Weights of a small transformer language model: 5927 steps.
MLP neurons of a small language model. Each row is named by its layer, matrix (up: input weights; down: output weights) and neuron, and shows model dimensions 0-95. Each number is 128 + 24 x the weight over its row's rms, rounded and kept within 0 to 255. Numbers have three digits each.
Before each neuron's rows, "fires on" lists the tokens most often at its 100 highest values on Wikipedia text that the model never trained on; "fires in" lists the words (lower case) most often at its 100 highest values on Wikipedia text that the model never trained on.

fires on: " the", " at", " to", " of"
fires in: "the", "at", "to", "of"
L2.up493:142100131128104138151061111129150130125087106094128161075149102084120093137115111133117132126143135084173160159107120118115151125095157163119162120148142086103140141148105126136094131143147158098100185074127139139152112129133093090119176126131113133159115093143114140120150151127157083138
L2.down493:098135145090092128126081179129165145155126157150155099143117133133115144115137132109118128111150126192103111183136108143119112094150095128126132122112119120100103117126148159110129184134134141080147140175117137122125148107150113127137117108156139111102150101143121135155136139124161150141

fires on: " of", "cc", " that", " such", " for", "isc"
fires in: "of", "according", "that", "such", "for"
L7.up655:128143120146190120154093127125153157125158167071170108115099134142127083107097101122081123132146075164165143123102100139114189144181147196141131111167126147153114152130123122096123092157124177136132151109106121110150118118141109117090134111154153136124124106124103088101108132128116116186
L7.down655:101145152123154166181142090142155126126144061132109115127097132096117126114086108165176120140117122099114116108087159143109124146116119089124139110109092130129135178157116115159149108142137123144158127130121117118108149146118119113119131161078084103109135140124119080067146181123137119139

fires on: " help", " among", " into", " within", " United"
fires in: "among", "into", "within", "help", "helped", "united"
L2.up1264:098084152117121080190138148105134176093174127122153147136055135142121162101132134100122155111166142131160136127138142136141129134142107147097145099129137128122121144124127151125135164153142120137124129108089121117115170110160111122094137090163110166119129162090122058116148170132136123124
L2.down1264:105115137125146129108141094094137127130168186122099157128125116167148106155082179152129141109150126132132112108083094131159090148097154165120111134091100122126116133161149136091121126121128115162166153133117153115151135146134137131144150145088132137076126144137138145165142116109152130097

fires on: " by", " to"
fires in: "by", "to"
L2.up980:094129142130080101088088084147114126079125120112136116094104131124120126137138102130099185133153118088127133097096159151158176106167171164140141144126110109101119150191123179112079127153121092120139148121126117110147114121127129160158127140140102132146093143160102128124127125142157094132
L2.down980:134133136111125142127130076157109123119164165099152099097154145145133122167130144128126142145090104123160143099124120128103156091144137169140120121130105089124141117124135154117111113125110110135097128117154132118117087147159098087156107136147133125110110137106064110146126109133140110091

fires on: " a"
fires in: "a"
L7.up856:147145141124110128165116108114136145096125167107064131143126158120172118086122111108114109123155112152112161119115156150122141109135126145114149123144173122100121106157125148136093121112090128151113131108085101169097125153122127138110155122134151100177159117136150126155153103153129105139
L7.down856:144154118139157119134135137118147142117195201103143111123109098106164113137098103133143078131157111104175115101182105115114137160151118081134122138086135148106130087106130131156137095098132134109127084104090104155104109155115117110152125104146120130145157105132121140132160119124131109130

fires on: " November", " May", " August", "ut", " February", " June"
fires in: "november", "may", "august", "lieutenant", "february", "june"
L7.up757:148167138124142106190073098127105139160144126098127142106101148094149091159139133126140111125125167129120139147087135126141126131097124115117105160168127143128134168116113104101107112101126111140132154154109140152074169116130130194130130098142091094137153114129084108152105114107139123142
L7.down757:120133159150154176133128153135114158087087132089120134144154125122104136088145136104137133123109105145158114129109135106135107095132136106147143098157111159140108117107124153151153157138131162130120128161150101101180144106134138118150146142135109141119092086075181171164109105099106102139

fires on: " over", " about", " than", " to", "ly", " almost"
fires in: "over", "about", "than", "to", "almost"
L2.up1035:108102144158124142127093148115128119100124149115106125095152076145091122126079124152141113103146119121140171129104096078122129156132180117133155102139097118125139118138141147188092127102100158112159128138132132121126117133144125131129159137163147133120133097169091108146153123132141148121
L2.down1035:107098143134137163114114150150159136104105150114154156168192102146123137128149068137093068094135116128183150100159129117103141148088132120139127130126136176123123093115157141131084157116104132122119130111099142123152116148166139174106163128184130128126121128134104142139150118113119127121

fires on: " and", " of"
fires in: "and", "of"
L8.up159:082111151128129103115110162178161193138084068091117103119070115096165085087089121127131102158188175090159157099126168111133146117155137156095131132150140137077126137160185127100107096128092116122085135113093113110098132119120116165100156143145152101148102140115091118095142130136141140132
L8.down159:130155123132127085101114154155172119145130121104097068154133110135142105144114143141104094112128139103162109133136132142123139147157137139164108092123116132118113114146144114110146149141131126122096119155137104113114109106124150116135121171138101139144078130144143104131127104139101144152

fires on: " has", " have", " had", " Athlet"
fires in: "has", "have", "had"
L2.up82:152153136191130151108105132164147116075132086115123176129121127138151141110150137128146116132150175123126158106150096134169138140146128190124154159096132101110121144093148113113122131143153153141123123120160148119118105115127118170114114107111151146155065129115146114130158157142161116144
L2.down82:163126126147127179093122114112144080106137112155136122124126095173141160123103147167104124084125128129121125122162111126137153142163114124138056134118144126113143141092135125087167133133112145127121132126115173153133159103114100158109104130180155165164105141150130101128155109135132133124

fires on: " who", " of", " during", " such", " when"
fires in: "who", "of", "during", "such", "when"
L2.up378:115109130153110118143119104124146166152109080088092149183157152116103136106114132126154111129137129127130161156077106152143142093107150165118128114148139098088148132102135158095141130180146136127085177096146143154116174138143125148157124147129126150140154147155160113137119151139105131147
L2.down378:141125128165142120092161137161062155122075136138116091085147142152119168110124065128133107153142102144128171136114123158092155161125120173133151156129132080128120113133102128133108126098144120189144149148138098143095149124119149123116109127075155118141138144107119144148135157123132119153

fires on: " of", " at", " appointed", " att", " by", " ret"
fires in: "of", "at", "appointed", "by", "with", "from"
L2.up414:143111110186138126126098148121141116116097130136118115116153123136126066147154110139097070119161130112103141133085103125165157112146157119098080137128153120099116135105156134139103153128127165119113155108119144125168122097147104177123155088135151169137151122142102106140143126135128078130
L2.down414:125077114143127141130114108166111124099156153154140133139171166125115064144100095120137138133139147109145128144134111171139118137164151129114090101139082144114086122094156147126117104114118147122104111129127139141147127086109130159117149056154129116121118136124124114152113112128130093104

fires on: " Art", " art", "amil", "ual", "ic"
fires in: "art", "tamil", "artists", "arts", "telugu"
L8.up406:132132160086099115145162093136087129122133103100094126149140158116097112127124136098175122134134119136127130166145125168157136115131150143108131116122118124146168095161111190112099124146139096145134155133110119118106156134150142142110085136111122130124159127148111114118102122123146113097
L8.down406:135143165115065159126151097080119148133181134148111109127118149146143181137101125131155136097138102124120149098148130138140103114153131149150142087109144131123125138096116188099134123103131147115144127105163090117137156116180102113140105132116152121087135138117126099134157103108107119110

fires on: " of", " by", " as", " family", " de"
fires in: "of", "by", "as", "family", "de"
L2.up640:137154131121120144139116118088175135142161151101171100118120116094088096133104137119117122143155097129160143146087133099115167124181155135131124142159120129142073144179110170115100127130117120126132137129121138112125111113099130150138080075144168089148130166171067099137181105140133161113
L2.down640:147093143112165139088110131145128126100191157084118144117150134104116116100106154082101087159158097146152164125106176153125160149159191123117132139105156118114174096128104116111105109131112136131106121123101100126128108135157127115116122137153136104177117142101107114099161116134146127116

fires on: " back", " top", " out", " post", " turn", " Top"
fires in: "top", "back", "out", "best"
L2.up216:125078158183099108156102147131107094115146109109146132113167095141106099143108056162082113051127126083193155119082090123147094092128119119117143119139127126127102139144140128116136147136119142138162144145100080159176103091081123127139125112139151095117152163151121119159141118163132138149
L2.down216:136126106137136149149141134117118121157121131080133091126147164130138139150146129120112140112112164151142102127146125097149066141092129132112137153147122139112149120149128077098133119121132161125131139155123095173154116108146119114145141153119127136096136130124114111166156137173110137120

fires on: " October", " December", " September", " June", " May", " year"
fires in: "october", "december", "september", "june", "may", "year"
L7.up317:113123126121101178183102151129092151149134123128113151125126123103154107140103075127095113156142144101155100145090126095164113125126122147148149129108130129108103155129096123124116140146151138136117162153092129132111136110155139134134176125148167094100118089086109119161127123128141093150
L7.down317:124105114071143132140112133188117106121124076130118154122143129135143126168101080141098121143138109105160136139093140150164131144173120129148138145122093107138121156128136179144130096142131112097120176152095134109138133175127119174118145130101097124121130131063133155130129132132130130121

fires on: " by", " to", "ing", "ure", " in"
fires in: "by", "to", "departure", "in"
L2.up799:104099153135133122185076113081108091111125127128103118133071101117115103163163101136102114112131122107115127112140118155123140103097126195136131184130187170124130148125114143175103120139151088095161134119119095113127157102084164136150127101106131144125124097120150136129168136100131130137
L2.down799:102069127138109167150141126098156109125128095137089121185125104103091150113122155127145163109150096168116096092115110134111134107118086118115165151136161186120151120122141160131125111128145127119162140163112115108090111106153146101091126140135130129120114132092116129095092110117144162181

fires on: " of", " with", " by"
fires in: "of", "with", "by"
L2.up203:116071135149115112132127139146140117147116063113137151114097104152121084099099081130122113109134157101131146111090123115142174132133161152121121123132097103120092108155165147107099141147123114128104134108120104108090158109124115145156125114122185110149161093171093108119110104134131129112
L2.down203:097113125165119146118096157162191144155115121104133053165159116125109094130117104119127080118139130110153147174136131128146139134134126150133113107147116123092076102096163124090089129094142146093102128138150104119125109091131148142123105130119141142162110115133133127125130105091094138099

fires on: " in", " to", " of", " a", " on", "ip"
fires in: "in", "to", "of", "a", "on"
L4.up372:140081167140165139163103116152158158153104105091121112143150112106142068147121112095161116171151125111180138125126180167110129101166158127125112120131125109074121134146134104130075155119119179133147155140161134137133153128090090147101103152130114084177114084151128116124142160148163091129
L4.down372:090128135127203142159169128124145126129147115173149158117127121110137111128115171095121105117111127123133169132132165111131117152149082144150096137131127141149155169096168109107129159168158183118164106105131147105139094162133177116135142147149151131129137105129170147148129095153120164139

fires on: "er", " player", " president", " head", " d"
fires in: "player", "manager", "president", "head", "secretary", "one"
L2.up909:108172137104147080133138136114141154100144131127142129100084149125128121093113148152120116106136116147147127123144145102152123170128120134071104130158106161129138133151108153136069151136128124126082141082121105071115120159162138103135126119150147140114117158076153120089150163100138118110
L2.down909:104107150104043125120125173150099121120166113137168122095124073141149151133108159113117174069118138107132097136115124149124093121141113102115132153127096154098111123149128134119147133114147149108101091134109122124141121141172130098115121142142097151092094151109122147132116112108143151152

fires on: " him", " it", " It", " went"
fires in: "it", "him", "went"
L2.up868:101132154147107128132116114122135131102083104124144146127129111093112068123110124143106133150131128094142172150155115141149149090147137152154127153117156123138087154096124098136120136094116088132164117120123126132140138106134088116140121147150146138150134112120141114162102107147195048160
L2.down868:100075187134092147127159123081168144117139126155155117140155080068135116082157065131136137136171147105117084154134122136121137145179156104151155131086117134104164176108098125125115103141139094096162109127173126163162152129123135080153122112146130161127157148155076103151149087164130116133

fires on: " and", " in", "In", " the", " his"
fires in: "in", "and", "his", "the", "not", "their"
L7.up438:136169141154107139141091150143166192116069140132099134088120113080124104113084123120142101153127154118176130136126137115097133108171150138093131205124148134120159160123184123164133107090167143126159145111109128108131157110141106125144118099129145132156082163135128102131146179143156137153
L7.down438:131124135142147138100113111127145112146114147121145086147141130153125126132135122151132104132122142112140146113114121139129107140114131132149114122142112131106129133117140126108126134143112141095101136169143106132144139119133138122133114135114115134124116096109127128140144102120115115144

fires on: " it", " and", " It", "re"
fires in: "it", "and", "there", "we"
L7.up1233:118133168138090147140095136130103155128116099092131095108099141089116125070116100107135091152146147123096097134127120125120140165131158151103137118103134131115130162146108107106108112101149140141106146102133111121154182158105084139149178143121138094148139129138117110129178129095143158137
L7.down1233:083098117086136120133154152126124128137166133140153080148147109112093092108088149168099129160124146153130162115134100112148114164070079145108111107158119110110131155126132125117125102115159157072090127169167149147129131148111121099155145189145141128145103096072096131141126112102118160106

fires on: " in", " of", " with", " following", " port"
fires in: "in", "with", "of", "following", "by", "had"
L7.up907:139116137082109141138109142185144112141124147106106119136154118109132105082147101125104150132137132153137145100151163153116155084115116141137140111116111130126121173136124127186079099081132128136082173092157127157111110123124130121116112175145120101185196116143111150153152146161183152133
L7.down907:074142095151120104138150125056116136121140106144171094116129142151127133150135130131148112136095152135118127148128119099141101166118096143111148079137102134135108132153126117063134112167116145103170113136123129105157122137141129106146168089126128085144074150130099156109125106143121092141

fires on: " in", " from", " to", " after"
fires in: "in", "from", "to", "after"
L8.up21:086133142127129141170105136098146148150092102132115126144140135124147121131127062138126106106151131143140138140100151141122160092133112130086102145106152101131106118131177157158083107149179123103134165126112080099099153121111093082141111108105133150213103114162103071137111145147112118136
L8.down21:131117083167144111143108128114183135157108115139124121138141116140141104147136083158141114114147145136123103147121096176128109107097125151146083103107148095116129098136157103082120152170138117080110159149121113119128135143147125119155123126133098153147109136119167085140106106092143151093

fires on: " to", " the", " between", " that", " by", "ed"
fires in: "to", "the", "between", "by", "that", "offered"
L2.up505:139109115177094111180088136117148147112126132134129134093149093132167074126123090122145109134114107109149155100130159122138139143137152150162154145155184091115088132153122138113093153122093139137150195130094108133088106118102159137158175107111122127122131121150112112133099140157159111108
L2.down505:149111130142140113122081122145140155147102109176115090165113122109140153120146131109120150168086082091137166161126164116143177117145128130120153107148092148131150107142140134124145130118112126139134099090100105096091145093165109151120111123153121137138148097113145123097171156140160117114

fires on: " of", " are", " with", " by", " The", " is"
fires in: "of", "are", "the", "with", "by", "is"
L2.up456:141120145111076140140090104144132110128130152115088111141106114115114133110171125109097106105150100143109139142085137160176155070108116156124159161131134156096139116156119134113137127130130126118173119100063118162118139117144136104162137133142142159131141130135111148140150123136133128172
L2.down456:147133141134121105142145111160138155191121158136110137163102102131161117116126161126100107104127144191121104093129096100151205132132106132158162102119121145118106112145128143107149130155092118123199097123104123134120087144094136133114135119119135129155146134123085128081140140124124172165

fires on: " of", "ird", "atter", "on", "ol", "omp"
fires in: "of", "third", "latter", "commonwealth"
L4.up128:150107134135130126116124144099116152137136179086115118123105095119111105157128136115142149100155114105157140150140110101143156133200139176136155130124117137157087097145194159113103158128101112116142126121117147141094153149128125143064130130117168076177124094130123067116115197123129104105
L4.down128:140087120130131108100119166136123170170121110135097135145143113080149095129127143157183130115127073145116141109085081156103111121161123162066163091151091160157118117143140143125106175110122148142116134115161130180135161093179083195146103129142134192126099197161144153130161111141144152136

fires on: " and", " by", " to", "ix", " also"
fires in: "and", "by", "to", "also", "in", "from"
L7.up846:108131138181115121125112117124117133134149148097142096112118143137153116099125113129097115134122157081116118148133129106118130110115133145117084161139135123109132142158170128187079111124194150125128135115149104120108157115130051153144111144103110111155110158127123068138123137132143130119
L7.down846:126109125114140084174167081149106113136133124141148118160176116113118138152168159144114149140174103138116098109136165120118153161109070108140149159136117173131093151163124171125141127139126103129118118126131130113113185103122155148142137183123116139159138179146076081120126135113139115099

fires on: " to", " that", " would", " joined", " started", " began"
fires in: "to", "that", "would", "joined", "career", "started"
L2.up689:106143154128144127113152135155115168140101143130044112118160142078097085165094131119119143156138106154141121169146131124145115154153135141150101148135128124142100110139123107122109128109126121148077151113100098122136122169111128093129148132102106118134123079180134140140120182155157095120
L2.down689:119127116141105113139166121142138131149133113157117145113123114083151102136102115147146138139124129121097171144096135089139128100122107096098157126139117087135139117151129105133120117159138119144109119130100168080129124159125087133126117112173129152122134140167129110109139124139129105124

fires on: " after", " of", " After", "r", " pr"
fires in: "after", "of", "when", "earlier", "price"
L2.up167:117103153123107120107114096125072121147098129114098124152121095156081104136092127168135115156149117113141185136082098159172135138147146164100124102135135075116095091151102110125121092110161089133070162089152086148104146137100124128116101106124133116165070107145106134107123103131125133139
L2.down167:091115138192135106094133108133155114129145126124156101152126146133094090147130166120118160132146131105098132134079139138132134103120106108130094117076143087133107125140149137119112123128157115119134092137134124092126137118127125123066160118094119101127095146140124143117127130133130183132

fires on: " a", " A"
fires in: "a"
L8.up749:096166160152141049185144090098161124116108113103131137097107137133171134139113091138090134125124096152129158129116095135078160108144128117065131147116126135117133121140123154127101108116113092106127175099094144154142147161101125133106104132130136148133099128117119121082161117153137132102
L8.down749:163149137092104097171121112148115170085163164118126115127159119154143160116085167126078127114126137092149120137091108156109155119120119119129132157058082099113142153098133160114172148096122123099128093098105136139118153145109176115130117136134153132120115131088132080093196150133111115104

fires on: " to", " by", " with", " of", " married", " at"
fires in: "to", "by", "with", "of", "married", "at"
L2.up221:106113154162144089138110163144141141069118180123139112101071181113112116112118131104130139161171128117114161115153146130157168097123152119125121124117074141111095087121154103142107142118120083143116149104091078136143097126122133105129130077147117185151133145157113103143117142143159086129
L2.down221:136152160127109113141131141151092164113102120145114101131146083149122112121166114129128166125128119139125126126139114108150149132147093123120138099191111153122155151124165136130141117106119126119134101137147149120099158131074129138159140117112192109134148133079069130104080139127119145102

fires on: " February", " November", " January", " August", " March"
fires in: "february", "november", "january", "august", "october", "march"
L2.up1200:120150111086135130145056095137118114106105127102118146091150141111125105137158144085121127125155136120165134144139121156151192096166142157139175137178128118164144169125127131116128125138139137124129171130113105179097144151117147146132108094133088113108100106123132090123107107127136116096
L2.down1200:145100129117150155135098094144109120115102124136093121130144156117117150126147128126089140111119135135136130097105114132156151123157109147154124154157101146091057162104091157126139141162105088103151141131091158169151122148124154173150086134147129145135095105114160098131142150136146112113

fires on: " have", "ly", " has", " also", "ually"
fires in: "have", "has", "also", "previously", "often", "usually"
L2.up316:144103149154143157085127130142120138115129131101096167129081104128129105150133106100102105117123076127101131095085108105182132105109142142127102167153123114078145105145152133131111149144125115095137106112139136112131104128142128122134162165132160171136114129147105150158171163147139147173
L2.down316:143155135111105126070124128122135118125134176147139102130138094096098094136142104143073085132106099128102126114124155121152162125118108133144107164148148129087117105116199128131165110115097143118129146119126117160174114101120120150140149161154154169092107120139108144143139105100161145134

fires on: " of", " January", " December", " November", "ing", "N"
fires in: "of", "january", "december", "november", "spring"
L7.up105:151099122156110151116103104135116132118103105117129156084142115089164114159132127092131126124128145143157103119148110149143154128150126145151151148128131169141136130116127155149133116151107166129109140107109084174100134117141149171088139140163131107176157097096115122138130135093115047170
L7.down105:161159143119089146120149138139083095104123157080144128057101104098122152139114135134113126112113161119140119117104178140144132095148096114143155125125160130114151150135127116129158126135142130101115107159118120143140139118111180149132107126154114130142164103123098140137100116102130141113

fires on: " to", " of", " in"
fires in: "to", "of", "in"
L2.up724:081116157150163131130113102172112172146101111100104126113124086120126153106076117090166156127138153132177146092059092141134133073152128142136161153145120122111107090137156141133136096124146128088120173123128147096122160109135122137126122131135149159176118146146092110135128118135125074143
L2.down724:106165147126157134098151151140114146102179087106070106134135134123088176136097079123137150135120116118135148084128108141130124157131130175102161107114110109129132117173195129108116070109063097126154117134153131139114118118101152091156124160145147127088167166083151130113152097118142131126

fires on: " the", " for", " at", " of", " to", "al"
fires in: "the", "for", "at", "of", "to", "principal"
L4.up591:123113118137148153125125130172129107098113158120157120140134080126135139117067079112108118115144141071115181148066161110120134131128153148146133115154134160139116066119170087155137133117153095102138161137117094115181110144132145118136116124143133111115113096134152103164112148155135114174
L4.down591:110160149132166090087121082086167172126156127105137126172110118143120083117123095121102098144114130129106135102089188106104096139123121120142180121172088135130125125159170107122117108134116091110118104093142096129113111131154096104145112144138094119122115155107123122154115136112135138157

fires on: " of", " to", " reb", " dem", " rep", " ref"
fires in: "of", "to", "rebounds", "source"
L2.up206:097080138175134128156105131146135126134095097141096109110119127133076132108114085133158149115156075112145122133101156123148128109147136137097076145101114144149083126091166127113130119109102124123140151154063105112155130152093102133117122138161163148142127131141143098132113132128159153154
L2.down206:130118081116106160111149113091155120110153134138107098132138146134142136124141060136097142127142121110102099139090129106104154194150145072120131135139113117144168160101141067162110127131120168079152128156135152117169136141141106101177112108141144151112114138106085096139132134121096188145

fires on: " to", " until", " since", " into"
fires in: "to", "until", "since", "into"
L2.up885:154122193169117145128123131120133141122143096109101126079153128105105117091095111147094195142137149112131155156085104165147127112106143168096118152105114092130108133142104122116096142147158152137147151130121123121165133116160086149142143116173127088151151117155125096083117153162158069110
L2.down885:153126135115116154145114112147136171180089114138133083130137105111123144115141111135093140107159140116166184133149138107095154145133100161149126110134097109144131139106117134136151137145124142093130144114094130089146112087124144109152115114134160122112142168142121119121129134118092089092

fires on: " May", " October", " may", " November", "ember", " February"
fires in: "may", "october", "november", "february", "member", "april"
L2.up730:148108140130133132113113110145129159142160125118127146067101128097165127122143115098118104111109106140146133135109121109178137100131092136170164109154105094090116138116101167137123207157126131113104182156096126083130149205155128118098148127133140120127138126144129116159131135105096126101
L2.down730:166123118090146160168133124144137144095107114186144117113171144135129138168145100127072125124085125137136178117144139146189179110134088158147139135124170099120133140109164128138160128165126119110124134157100121132141127109140163158153108110151143138139124117125128107138153129118130153105

fires on: " are", " were", " most", " been", " d", " is"
fires in: "are", "were", "most", "been", "is"
L2.up107:123147113097066144152099098120152143109117133114156180075097106119108125122142116069097124093149127116159089100088117147161151120152146151145134126158158165129141110131120120142113123134150126130150145090113123101142118133143113103102129153183140156133150127162138139134175110133132116156
L2.down107:144135127102088163101094107144141110129099103169135147162179145159091110107130122115107158140150111159172126159101104113159160103130121129138172103118094072154177120142125080109165186170137159120159157109126146153157128150144145159083140124141144155118160064133090128133117165165153109117

fires on: " of", " during", " During", "y", "id"
fires in: "during", "of", "why", "wharton"
L4.up798:131096105113088110120105142114130111154104142122141098138112085143156090163089093122134138151131117143081178099146119154112114144105139138077141099143134126153134123101152162156094113160102124123089173114146127155150124133149096162121145134108140106141101133170142158146117164152137113151
L4.down798:132089110138123082121129168131114127142129186127139126110141119111129100128092125121096134153143102151139131089124130112132127104114131168071152118125125175101167136104165158143097142161112083136110178143144091114117137143097118136084115110117121149123105136136134128139122125094086099115

fires on: " with", " from", " than", " of", " to", " located"
fires in: "with", "from", "than", "of", "to", "located"
L4.up1152:145090123146139108142133142138198164092090117138153122092140091120104143096131125145105150133153180151198147098095146079142176110166140138132137123120089130101141128130125156164137172137107117118109146073106119123103114160119101135151133111148146134125111110162083132118177129128146157133
L4.down1152:117090132148144162145120166135145115116125167145123049159156109144133112118097102155131084131158131107122110156146137122141151156154069139172117151168132133163075089130151163076124119085125134090120106155099131117129127096133140154115140151127145127141164123110094118132126129104112113108

fires on: " it", " there", " It", "ain", "hem"
fires in: "it", "there", "rain"
L7.up764:125146166136101133140110096106114178121153100120115169131150116130136149115111120128112135106125144145137155121166144186096151094117178130121163145133168115140056139149089110160112114141163151107103108087170075154135135123126163060132144133160172133132096125091144154158136108119122091107
L7.down764:115130122105104116069166164102120081125129100152109103121117093112143126148112135118143102141116118071079096145139109114155091104128156096156136134108092126121108142124111085135103121109143130153138095130117179142183111169118171109136099121086129059094145126097126109169110161151141115149

fires on: " of", " and", " by", " the"
fires in: "of", "and", "by", "the"
L2.up1237:117117121174119121137070158112133111154135151119115095147121138103084113155124126109079111100122090094144168102077136123155160115160113133107140128147140152108118115145137131139178093154164169146143135147176135130130123139096107095095124119126119165147094132173169160130153132148099132147
L2.down1237:108112086110158122137127114150108128127158134142143144166114107147155092092106120139157135147107167130129160165163111101133121105126091134106152106142143125153107126124128106127145080145156147167122163167072101149111154161143129129103090150146134107139106089150132113115145139127138168092

fires on: " during", " of", " to", "ent", " after"
fires in: "during", "after", "of", "to", "following", "spent"
L2.up324:104102139129142122130139154132103143141080125098095140175136069109111099127083119099112131137153122135132118160124145158154119139126113146117106124114158104156156085135152156104125085102152070112123174138114118145143138126159126168114113158142122098132161119144164137133114165118109080169
L2.down324:135127126117150155158093119158105141114104092145122164121121159126113125163133124154114082165154121145112177112103117141137127104145144121104175135102127131147135058117131137143097090159146149103102173145125088135091195110141103122110134148130110074126116130121121108142120125116158114116

fires on: " to", "ing", " of", " According", "ensus", " announced"
fires in: "to", "according", "of", "census", "announced"
L2.up955:114120140141152090139130106166137091131091155110124177120147110111121124136142091075125108099137146099161113146133128141146138132168169147127120130111160155141146135091139148108079120137146128089156164089147129091109132161114110167126101147123199146113132121148123139129105140145113105119
L2.down955:117148103089105141098093120098186089130128128118096135103108169104135139128151124123098102122150160141097117162115117130124152145153158137129144115137143148166101155113094182120105128155121135120131126127142177122157148137108114147140139126119121132126130139139133109149141097138153110142

fires on: " All", "es", "e", " of", "ot", " de"
fires in: "all", "of", "de", "lot", "cape", "e"
L2.up575:095136126138092074151140145145176123106187124106133099126111191099142151094127077109089093091163106105124105126150132143105125121150180139117113155139121166128076133106122171105103173122127100135131154096108121111148119131139137139107167131199137153144094125123113099115130133142183158129
L2.down575:086137138100090124119112135126120154109102143072131105129150179164127128120110135115130113104140103119149149151135137143128137104123131099162154110143131187153159127136110138139092101103062142126113112108117098146113090110125112106138162159149161116163088132159100096105137135185130119143